config = dict(
    n_layer=16,
    d_model=160,
    n_head=2,
    n_kv_head=2,
    head_dim=64,
    d_mlp=320,
    vocab_size=2205,
    activation='swiglu',
    norm='rmsnorm',
    norm_place='pre',
    norm_eps=1e-06,
    positions='rope',
    rope_base=10000.0,
    rope_fraction=1.0,
    qk_norm=False,
    attn_scale=0.125,
    bias='none',
    tie_embeddings=False,
    parallel_block=False,
    init='normal',
    init_std_qkv=0.0548,
    init_std_o=0.068,
    init_std_up=0.0784,
    init_std_down=0.0784,
    optimizer='muon_variant',
    lr=0.00418,
    beta1=0.95,
    weight_decay=0.0,
    lr_head=0.00468,
    grad_clip=2.0,
    warmup_steps=200,
    schedule='wsd',
    decay_fraction=1.0,
    decay_shape='linear',
    final_lr_fraction=0.0,
    batch_tokens=8192,
    seq_len=2048,
    doc_mask=False,
    train_tokens=100500000,
    steps=12269,
    dataset='wikipedia_en',
)
MLP neurons of a small language model. Each row is named by its layer, matrix (gate and up: input weights) and neuron, and shows model dimensions 80-143. Each number is 200 + 30 x the weight over its row's rms, rounded and kept within 0 to 999. A neuron's up and down rows have the sign that makes its largest values positive.
A block is one neuron, or neurons of one layer that tend to fire together. Before each block is what it responds to, as a language model described it from the Wikipedia text at the highest values.

Incomplete word-start fragments. Word-initial pieces that need a suffix to finish the word, such as writ(ten), mon(ster), eff(ort), prot(ects), cont, elect.
L4.gate25,201,194,195,191,202,252,195,168,184,180,197,177,191,183,212,176,221,195,173,262,164,184,195,193,229,224,108,189,220,185,188,232,170,211,204,239,202,130,177,217,206,162,182,237,194,225,208,181,219,216,155,190,205,152,218,126,194,200,161,189,231,192,169,233
L4.up25,162,216,187,156,220,222,180,205,223,163,213,198,223,210,210,189,245,164,151,220,178,161,213,220,201,218,107,153,205,152,234,193,180,217,219,252,210,155,199,205,208,181,169,251,246,222,196,201,239,222,163,201,196,160,184,177,182,184,129,185,209,205,193,193
L4.gate49,151,182,155,157,207,179,203,206,206,248,195,222,218,210,179,198,224,250,209,177,205,194,203,178,234,195,158,158,173,199,274,211,177,132,195,259,214,229,178,191,199,170,167,229,246,171,224,168,212,190,197,205,271,137,251,188,235,184,207,178,200,163,229,173
L4.up49,196,199,156,210,214,129,181,217,198,217,219,182,254,116,221,240,226,238,195,170,214,183,207,172,188,184,161,191,212,187,218,238,198,205,303,268,204,208,187,207,205,148,188,222,239,174,185,197,174,179,218,169,202,200,199,207,180,184,236,209,187,214,199,180
L4.gate54,125,202,196,158,194,181,223,217,210,208,218,144,190,229,177,198,171,197,193,256,170,223,180,210,173,186,193,206,184,201,215,193,138,188,181,210,137,185,220,214,180,181,234,207,191,174,261,216,199,194,159,235,149,184,198,223,160,223,222,258,133,181,212,213
L4.up54,198,152,228,185,224,213,203,197,229,230,257,196,192,222,169,223,233,163,222,228,179,251,202,241,191,213,192,195,200,173,158,214,148,241,189,205,206,213,182,198,205,134,232,228,233,190,207,217,181,204,202,168,201,229,233,178,188,213,187,255,182,169,230,211
L4.gate57,184,184,207,206,271,194,230,254,138,243,149,235,225,207,216,182,162,196,204,203,230,177,224,227,200,186,201,239,170,244,214,222,204,212,182,220,238,183,223,251,175,235,203,84,236,210,166,223,159,166,171,225,145,189,191,179,191,225,218,225,189,178,219,194
L4.up57,234,224,146,208,173,206,162,232,175,264,178,166,220,204,199,224,155,174,141,149,212,211,253,237,196,167,176,222,188,209,212,194,203,257,193,171,262,202,211,225,192,218,174,218,226,197,232,186,178,181,206,193,156,188,201,175,234,216,213,211,218,259,146,225
L4.gate75,199,187,230,232,193,162,178,220,203,205,251,173,163,207,204,182,266,170,172,165,139,213,173,191,213,206,167,267,214,209,262,216,183,146,142,197,201,221,258,192,182,184,217,213,212,177,190,243,163,173,228,239,240,150,181,227,186,242,165,244,186,234,264,178
L4.up75,115,215,187,210,220,182,219,188,170,163,219,175,265,137,155,167,198,202,232,189,214,163,181,159,199,158,175,238,247,161,273,256,178,188,206,223,199,237,191,210,173,210,232,203,201,223,230,263,194,195,253,159,209,203,199,181,106,177,191,234,149,188,204,153
L4.gate86,182,203,183,166,186,161,196,221,213,170,174,224,157,236,198,155,243,208,179,158,180,249,192,183,164,144,246,184,197,231,121,173,207,204,169,189,210,180,207,159,204,168,195,137,206,182,179,181,212,240,210,181,167,221,205,175,224,166,191,217,235,235,204,157
L4.up86,216,197,173,155,190,238,185,206,197,206,214,192,146,231,230,256,159,173,153,220,156,163,212,204,207,211,242,191,207,250,175,168,236,189,227,208,134,124,211,201,161,187,183,219,219,199,177,238,187,235,250,161,176,180,194,167,216,182,170,176,232,183,174,226
L4.gate127,170,192,208,196,244,201,209,167,234,176,162,189,213,172,159,172,186,217,155,162,151,215,185,160,191,156,169,207,186,236,237,200,222,215,230,205,180,207,184,191,176,201,257,120,187,222,245,260,202,170,176,192,219,199,193,151,187,225,231,159,212,165,172,141
L4.up127,208,175,148,231,217,157,192,180,263,172,163,170,231,139,192,162,188,205,166,180,198,238,196,151,179,169,174,179,179,218,237,167,220,182,223,189,186,187,147,161,206,201,253,172,219,171,225,216,166,181,185,181,244,173,184,168,191,169,201,196,200,157,197,201
L4.gate157,174,213,152,213,208,137,201,190,190,138,200,215,232,191,212,180,186,169,169,247,238,131,193,231,207,228,239,254,185,180,215,183,194,194,255,179,232,238,225,187,189,242,210,204,233,202,193,213,184,230,188,225,160,149,192,158,167,229,205,191,188,211,242,201
L4.up157,220,189,274,233,206,179,211,167,286,210,200,209,191,169,254,202,233,159,185,240,232,187,204,176,147,176,171,152,157,187,220,161,198,206,181,180,165,197,224,199,181,108,190,242,205,195,177,196,267,161,196,187,169,190,220,189,202,227,225,235,191,183,182,220
L4.gate169,233,195,144,195,181,237,151,191,167,186,212,211,230,208,248,191,243,228,191,223,164,174,191,227,213,198,208,204,215,180,235,202,156,145,239,166,265,260,192,206,182,191,198,210,236,124,193,162,162,211,203,205,198,186,206,185,198,221,185,213,154,228,231,255
L4.up169,236,226,237,204,208,243,155,195,165,224,177,166,216,171,240,195,213,191,224,199,161,218,228,192,177,183,179,215,220,162,190,211,193,120,209,203,233,194,200,191,135,182,215,172,228,155,224,166,176,217,242,207,192,200,213,196,165,203,204,233,209,196,195,200
L4.gate189,206,193,177,250,249,150,197,207,236,167,230,218,229,170,211,203,186,226,200,227,263,207,146,175,204,224,182,201,245,208,238,219,187,224,237,158,246,235,219,240,150,203,227,198,188,209,230,287,238,232,154,228,223,163,186,175,195,217,202,205,189,207,224,169
L4.up189,169,146,122,201,230,175,174,206,198,200,228,176,275,177,247,198,214,257,240,242,220,240,187,207,246,224,191,160,242,202,252,168,185,186,242,192,176,221,148,196,177,230,210,206,258,255,195,242,186,225,223,203,202,189,210,207,201,213,216,232,175,226,190,200
L4.gate210,181,207,197,211,224,169,208,178,197,125,196,230,177,227,178,184,236,228,140,219,229,190,182,184,255,233,235,157,161,194,212,208,199,236,209,163,218,216,177,187,231,171,226,208,245,197,246,241,233,171,199,237,225,159,202,254,175,215,176,266,233,197,177,172
L4.up210,155,226,210,218,243,202,229,206,196,158,147,170,228,219,140,200,190,222,201,252,218,191,153,178,275,206,217,225,206,215,215,192,184,183,243,222,219,226,161,188,190,187,227,202,223,211,216,268,161,203,210,251,219,174,191,189,158,220,219,225,218,200,142,193
L4.gate224,173,228,225,211,248,145,217,266,181,222,209,213,246,174,218,208,173,215,207,204,183,179,209,142,168,193,126,138,198,200,214,192,180,201,184,233,233,241,155,234,200,230,234,232,281,154,183,207,233,205,235,173,201,184,199,254,163,224,191,257,172,219,198,232
L4.up224,157,231,179,173,193,190,175,183,208,210,196,234,217,211,240,210,181,201,248,216,188,209,130,187,177,209,159,219,162,141,201,176,169,158,227,209,241,245,176,172,197,139,200,189,219,155,193,234,232,207,210,172,167,173,210,248,186,205,216,213,211,187,200,137
L4.gate228,254,183,173,226,268,167,242,192,213,156,190,247,180,182,191,182,206,234,156,160,191,213,159,235,203,170,167,186,184,155,189,205,179,164,235,204,199,200,122,182,213,147,211,218,232,195,247,230,214,188,232,145,219,117,255,184,151,209,174,279,196,226,190,208
L4.up228,205,164,170,178,198,192,150,209,193,219,199,154,224,219,192,225,251,219,169,192,184,208,201,184,203,238,169,199,198,129,235,205,237,202,210,211,271,226,151,169,199,177,187,218,234,224,189,212,187,183,168,195,172,166,250,203,156,182,294,201,225,219,161,160
L4.gate239,218,145,206,195,218,191,297,168,222,237,258,201,155,237,158,202,243,187,132,219,182,199,193,157,191,224,181,206,180,177,179,162,158,139,128,228,213,244,198,195,214,129,209,244,219,190,240,228,202,177,182,242,268,178,214,140,177,216,159,146,206,214,168,164
L4.up239,213,174,205,174,220,171,256,170,213,220,228,212,141,208,180,192,219,173,161,221,225,182,186,186,206,241,159,207,169,188,227,163,169,125,128,198,205,227,207,192,236,149,206,231,196,185,243,211,227,167,209,231,262,193,207,176,187,182,170,176,185,189,168,162
L4.gate277,232,148,217,200,182,189,244,205,176,176,221,224,179,197,195,220,238,220,161,237,137,220,200,206,137,240,210,200,233,211,211,232,204,199,151,169,190,196,224,200,187,192,223,195,230,148,254,220,158,238,158,240,181,211,213,254,248,178,142,135,197,234,138,185
L4.up277,195,212,174,190,220,164,285,241,128,209,229,171,204,228,221,172,223,198,182,193,188,173,241,190,208,221,218,213,202,154,237,217,206,192,173,171,191,224,181,149,171,228,189,208,239,186,263,192,234,206,178,214,193,225,162,206,252,200,142,200,188,218,194,179
L4.gate280,188,203,206,178,175,163,222,210,168,190,224,251,215,183,165,240,223,241,126,222,223,197,237,221,207,189,188,248,215,242,191,211,182,178,227,228,239,162,159,249,173,182,218,266,243,167,224,267,173,210,245,199,225,236,225,200,208,193,191,227,165,234,167,170
L4.up280,194,251,164,165,224,142,200,222,178,224,221,231,248,189,141,183,241,214,155,266,207,203,231,212,153,240,168,192,206,184,207,214,177,203,241,183,197,235,177,204,229,171,187,213,201,196,212,219,200,192,229,149,215,176,218,216,194,273,262,185,222,214,209,193

Cell and clause ends. Delimiters right after a completed phrase, mostly table-cell pipes (e.g. "Beijing |") plus sentence periods, commas, colons and "but".
L4.gate22,237,177,168,211,175,150,193,242,183,163,235,157,254,144,207,200,208,185,197,270,178,195,185,179,235,185,182,220,238,190,257,220,193,203,193,266,215,182,141,214,188,221,193,193,179,180,165,208,168,208,215,198,230,202,226,231,225,228,238,208,261,252,232,203
L4.up22,194,140,219,192,173,233,167,218,163,227,142,189,207,208,250,207,208,165,171,182,152,193,222,202,214,214,260,216,196,286,242,224,169,219,132,194,187,194,226,209,149,243,199,147,174,158,209,183,204,211,232,217,209,163,223,150,192,230,185,200,249,173,185,210
L4.gate38,228,184,191,219,149,230,238,228,189,159,203,173,195,161,239,213,230,224,236,239,216,187,180,240,215,214,177,220,202,196,232,254,188,198,173,216,231,196,167,224,209,187,222,202,202,279,181,213,194,180,203,248,179,212,217,196,245,279,186,201,192,212,244,184
L4.up38,218,172,205,206,164,235,227,211,194,163,178,163,240,195,251,170,224,191,245,228,203,179,209,215,204,201,224,233,192,195,228,247,169,229,188,187,225,206,138,225,175,202,182,150,198,274,168,191,225,184,222,234,197,204,239,163,225,243,201,196,185,239,189,191
L4.gate40,268,224,181,192,203,244,212,218,190,158,167,189,188,247,162,173,219,241,208,200,195,231,145,216,239,211,218,198,279,257,207,192,189,224,175,190,209,186,169,185,218,257,176,231,227,184,200,217,252,198,265,206,148,123,235,199,191,231,205,177,194,199,260,187
L4.up40,153,193,209,228,192,245,200,215,189,202,148,195,210,270,208,192,235,212,181,217,167,170,174,174,229,230,241,186,205,240,191,193,212,214,211,182,173,234,151,208,176,211,209,204,176,203,188,261,230,208,258,218,209,215,216,277,182,227,193,201,179,205,193,195
L4.gate62,238,181,211,238,160,212,197,186,180,221,193,219,233,178,289,213,224,171,210,221,173,191,213,177,210,203,178,217,252,215,226,218,177,255,170,262,216,147,253,140,155,273,172,187,188,183,151,251,187,160,224,211,173,220,229,229,235,225,181,205,161,226,202,235
L4.up62,214,224,169,232,122,168,201,189,162,169,207,233,216,199,214,162,202,174,268,237,197,196,179,225,224,240,205,210,205,180,215,184,163,210,178,229,245,261,224,192,196,136,151,203,209,201,214,177,204,237,249,256,250,179,202,255,253,224,179,231,219,188,196,170
L4.gate96,189,235,257,208,178,208,218,184,172,173,256,166,267,214,199,173,234,146,220,238,243,190,177,180,247,233,182,219,232,165,220,230,198,160,193,225,190,167,250,211,123,164,188,229,139,150,259,183,223,179,179,298,194,168,210,201,243,223,210,173,182,155,204,191
L4.up96,217,209,195,220,186,206,220,175,200,195,202,196,271,215,252,188,214,175,197,181,243,197,230,171,231,206,162,240,211,148,232,198,181,168,207,264,217,166,246,191,169,140,186,243,199,175,247,223,175,195,186,249,218,168,222,185,261,215,213,185,200,176,219,206
L4.gate118,247,183,203,158,160,150,206,161,187,155,208,169,243,193,229,165,247,193,251,214,174,231,209,212,198,259,200,222,228,188,204,231,193,206,197,249,250,212,211,180,184,184,204,154,156,174,129,211,142,192,176,175,202,140,208,236,208,226,205,192,176,198,200,203
L4.up118,216,182,178,199,191,198,244,133,242,171,223,184,243,209,242,205,204,157,235,203,153,251,200,154,232,225,142,254,190,201,208,244,195,232,166,210,229,179,219,171,186,220,187,168,166,179,183,213,175,221,210,241,208,188,177,238,238,232,173,170,184,247,126,194
L4.gate120,250,186,197,297,143,228,194,187,159,191,237,177,216,190,182,202,234,251,168,218,203,223,219,219,184,239,231,235,180,227,237,224,200,195,175,178,224,198,234,153,178,235,182,172,217,203,217,203,188,149,233,198,216,180,191,169,195,219,192,107,172,211,220,181
L4.up120,256,210,238,244,180,217,222,164,255,198,184,195,198,219,209,202,168,227,192,192,236,185,230,202,240,225,242,183,194,212,179,191,207,193,211,206,173,192,207,136,155,201,232,205,204,209,202,236,232,221,184,195,215,174,165,161,173,271,225,218,276,263,247,201
L4.gate130,192,197,236,177,201,283,243,269,184,237,169,184,203,220,227,221,205,168,232,201,258,176,203,205,178,216,204,190,157,207,154,231,204,203,201,223,199,190,157,259,209,213,204,190,188,234,208,196,234,134,183,208,207,204,254,190,258,255,193,201,222,206,243,205
L4.up130,203,198,257,206,195,262,233,271,202,235,162,194,176,194,230,213,180,180,199,213,258,194,196,217,187,193,217,211,163,198,153,255,225,213,193,207,207,201,147,268,215,217,228,201,197,231,224,221,232,146,181,219,222,234,255,188,251,274,204,202,220,182,245,227
L4.gate138,270,174,226,236,187,195,240,208,190,199,180,205,203,149,186,170,194,246,168,249,211,212,230,197,239,221,145,198,217,161,186,210,232,208,172,213,187,205,242,180,220,241,202,164,137,193,178,169,240,210,200,193,237,239,145,144,230,206,203,167,148,211,176,246
L4.up138,244,193,213,228,193,209,192,186,223,176,214,209,208,193,192,212,186,222,227,245,167,246,268,173,284,239,168,180,187,140,229,162,192,190,172,215,175,214,189,213,173,243,213,149,144,206,146,190,172,182,207,244,262,185,210,201,194,207,217,198,184,223,212,179
L4.gate140,209,191,192,241,183,211,165,211,196,212,211,250,224,237,206,195,206,163,253,241,250,242,216,200,255,189,216,241,169,236,256,233,223,242,224,164,181,199,209,191,188,171,187,167,215,211,155,248,217,227,232,207,241,151,215,219,138,189,194,227,192,150,240,239
L4.up140,257,166,239,223,205,181,216,153,185,186,174,261,228,226,212,205,244,241,191,237,193,202,212,213,223,188,181,228,172,248,214,184,161,199,141,176,199,200,227,175,152,153,246,201,183,191,156,224,205,207,211,275,192,157,194,251,223,174,181,142,226,269,219,223
L4.gate152,198,131,224,200,185,179,258,225,224,206,288,193,217,188,226,235,222,236,169,175,177,187,224,171,207,181,187,171,164,181,247,173,221,191,175,191,191,249,226,248,252,173,237,181,197,166,183,182,242,160,220,254,192,215,156,195,187,236,206,214,252,215,197,223
L4.up152,199,218,204,210,200,184,175,231,228,134,278,221,215,230,241,168,238,231,173,209,183,175,239,200,210,212,233,184,190,257,244,213,162,198,204,180,227,129,212,207,232,237,189,173,204,164,151,197,212,140,158,238,204,193,165,175,172,219,202,186,153,223,242,226
L4.gate181,232,205,201,207,210,205,216,184,235,125,196,158,169,203,189,168,144,174,186,240,177,159,164,189,201,244,189,189,225,151,244,181,227,166,149,166,195,209,157,286,199,268,201,190,173,169,241,161,172,201,224,192,169,228,120,190,250,165,201,154,218,158,200,222
L4.up181,228,234,211,178,220,179,190,185,217,133,182,190,165,210,226,228,209,204,148,222,195,144,158,211,194,180,188,205,220,200,224,218,182,216,213,207,212,143,182,209,180,238,185,275,206,152,222,213,239,203,258,213,176,169,184,167,217,177,188,140,198,227,176,147
L4.gate251,195,185,187,254,238,174,177,221,201,191,250,208,216,199,199,184,172,215,240,174,212,241,216,216,257,215,153,180,200,153,171,202,192,131,230,213,234,238,258,222,236,179,205,202,159,180,209,173,210,227,172,215,204,198,176,214,227,252,170,280,207,251,205,157
L4.up251,256,178,208,243,204,233,186,217,202,217,206,236,233,201,158,207,248,218,191,219,153,209,205,222,231,205,238,201,160,243,220,206,215,191,173,224,233,195,224,175,217,197,223,174,162,155,196,210,216,260,164,166,243,237,227,193,197,192,206,176,155,246,194,149
L4.gate267,181,227,159,172,176,146,261,277,235,167,201,210,199,178,192,215,217,209,176,178,185,213,166,166,214,163,190,175,276,192,205,148,216,194,239,306,170,221,191,155,209,230,228,217,165,194,195,239,255,253,191,154,209,204,184,149,168,180,199,202,232,216,236,184
L4.up267,188,183,188,162,206,172,241,190,205,170,198,228,182,182,124,193,249,218,152,208,228,210,175,250,195,179,203,155,216,196,210,169,196,229,210,228,195,159,176,169,196,187,230,214,187,185,149,255,265,209,219,198,187,224,215,205,140,188,206,239,198,170,223,207
L4.gate268,181,178,277,204,241,263,205,237,252,214,212,188,193,153,238,207,202,163,233,201,194,134,178,198,196,192,207,198,238,178,184,223,129,236,166,200,153,199,247,125,218,175,185,214,188,186,175,210,241,190,204,254,162,242,193,190,216,225,156,149,206,180,216,156
L4.up268,168,143,246,197,208,239,202,207,217,204,165,199,157,229,212,216,175,165,248,192,198,161,209,188,205,223,228,187,205,201,147,161,177,270,160,155,192,208,210,177,193,150,190,231,197,238,185,210,218,221,201,231,188,219,217,218,219,218,143,143,209,176,206,193
L4.gate308,210,196,158,235,145,175,175,195,187,196,221,200,218,206,230,185,273,196,238,201,226,203,212,205,165,195,270,174,191,191,201,194,184,196,199,184,244,232,227,177,199,203,206,168,216,204,208,181,212,197,197,201,230,178,234,208,231,243,182,228,220,216,212,197
L4.up308,205,188,202,205,195,172,191,210,178,140,201,208,197,188,243,196,260,138,196,246,149,196,190,224,193,227,227,204,191,161,202,222,176,201,180,201,213,233,246,161,201,213,204,199,229,241,168,238,175,248,174,242,206,226,273,214,271,242,166,164,246,258,238,223

Clause and cell boundaries. Punctuation closing a long clause or field: sentence-final periods, commas, opening parentheses, and table-cell pipes after names/venues, e.g. season., Stadium |.
L10.gate232,184,234,211,195,196,216,227,170,230,263,197,208,230,218,193,152,186,164,181,145,162,192,163,198,246,235,196,227,230,229,228,211,169,241,193,186,188,130,202,179,185,262,236,159,180,179,162,218,219,187,190,211,182,212,178,190,228,185,220,224,152,239,218,212
L10.up232,176,211,216,189,223,207,238,220,187,189,139,263,293,176,211,215,175,137,145,218,204,167,220,211,252,184,184,199,242,161,160,260,221,211,158,197,245,210,194,158,173,190,186,173,228,194,168,242,214,215,199,214,156,211,268,196,173,186,237,149,194,172,164,206

Word-initial fragments. Opening or middle pieces of longer common words split into several tokens, often right after "the", such as dep(artment), imp(rovement), cont(rast), inter-p(retation).
L10.gate130,160,235,169,180,216,151,223,176,221,200,230,161,232,152,199,193,160,181,146,252,230,130,206,193,176,167,189,254,208,199,181,154,181,222,227,211,198,155,255,238,227,169,245,169,259,200,197,219,190,203,247,206,231,164,179,208,176,182,193,211,199,163,201,217
L10.up130,175,290,186,221,174,161,200,206,207,192,188,160,229,205,168,210,210,191,199,236,218,152,136,263,191,176,153,172,250,184,210,185,182,241,230,156,216,225,183,168,153,141,221,206,170,207,221,183,221,221,233,199,206,139,173,174,183,148,171,162,224,141,221,186

Word-initial fragment pieces. Incomplete first pieces of words split into several tokens, mostly consonant-cluster starts like att, cont, cl, polit, int (att-empt, polit-ician, cont-ains).
L6.gate50,205,237,196,252,211,139,199,190,237,182,195,238,251,235,190,211,207,142,265,220,205,200,137,186,216,252,177,156,218,153,178,252,241,191,188,199,204,187,201,180,237,164,213,213,180,235,170,196,258,176,199,160,212,219,261,163,197,167,165,207,181,201,186,215
L6.up50,173,231,130,262,190,160,213,234,262,212,162,234,206,225,174,182,224,151,249,230,195,200,155,220,209,177,220,152,230,168,168,196,253,194,270,201,177,172,191,152,223,174,174,181,187,200,171,230,208,171,233,210,136,213,219,213,161,140,195,233,164,221,211,188
L6.gate69,163,188,203,186,204,213,203,179,181,151,228,212,160,155,183,261,214,267,175,233,217,211,227,178,225,180,198,224,212,167,193,174,247,201,245,222,233,189,186,179,166,167,240,232,229,207,220,213,218,164,205,242,186,199,204,235,162,215,198,207,162,209,174,218
L6.up69,243,231,157,159,191,197,216,247,259,178,249,140,172,172,195,258,178,237,208,222,225,207,218,235,285,164,230,183,201,174,213,226,189,218,256,221,209,213,178,201,158,168,198,194,215,186,219,172,199,164,179,200,224,248,271,176,202,197,216,216,216,209,174,204
L6.gate196,196,190,202,165,227,188,243,231,183,159,207,207,223,194,152,186,179,231,156,192,222,172,166,159,211,226,162,202,219,175,206,148,200,184,178,225,184,204,147,169,183,264,212,211,212,204,196,234,229,160,244,173,233,150,198,175,199,167,217,153,196,179,185,223
L6.up196,244,245,230,211,209,169,247,201,209,184,280,155,208,201,152,256,200,156,194,165,223,248,191,179,216,190,193,195,247,179,155,240,180,206,203,201,185,191,268,206,152,196,232,269,197,184,224,183,187,221,184,245,239,195,213,199,215,199,174,233,209,204,193,242
L6.gate216,183,215,146,209,205,210,175,187,161,173,205,200,189,201,211,191,209,160,102,174,220,232,217,225,189,199,180,218,219,249,208,166,214,203,150,273,175,167,187,222,125,190,235,265,209,214,180,191,196,220,150,193,204,250,216,245,212,260,210,185,260,172,196,212
L6.up216,247,221,193,150,210,225,215,244,225,199,210,179,179,192,219,190,240,268,269,186,223,200,167,186,237,166,141,162,250,188,176,196,162,220,195,214,219,184,195,125,145,171,227,201,236,159,194,185,206,197,216,273,194,168,168,199,124,139,152,187,206,200,183,221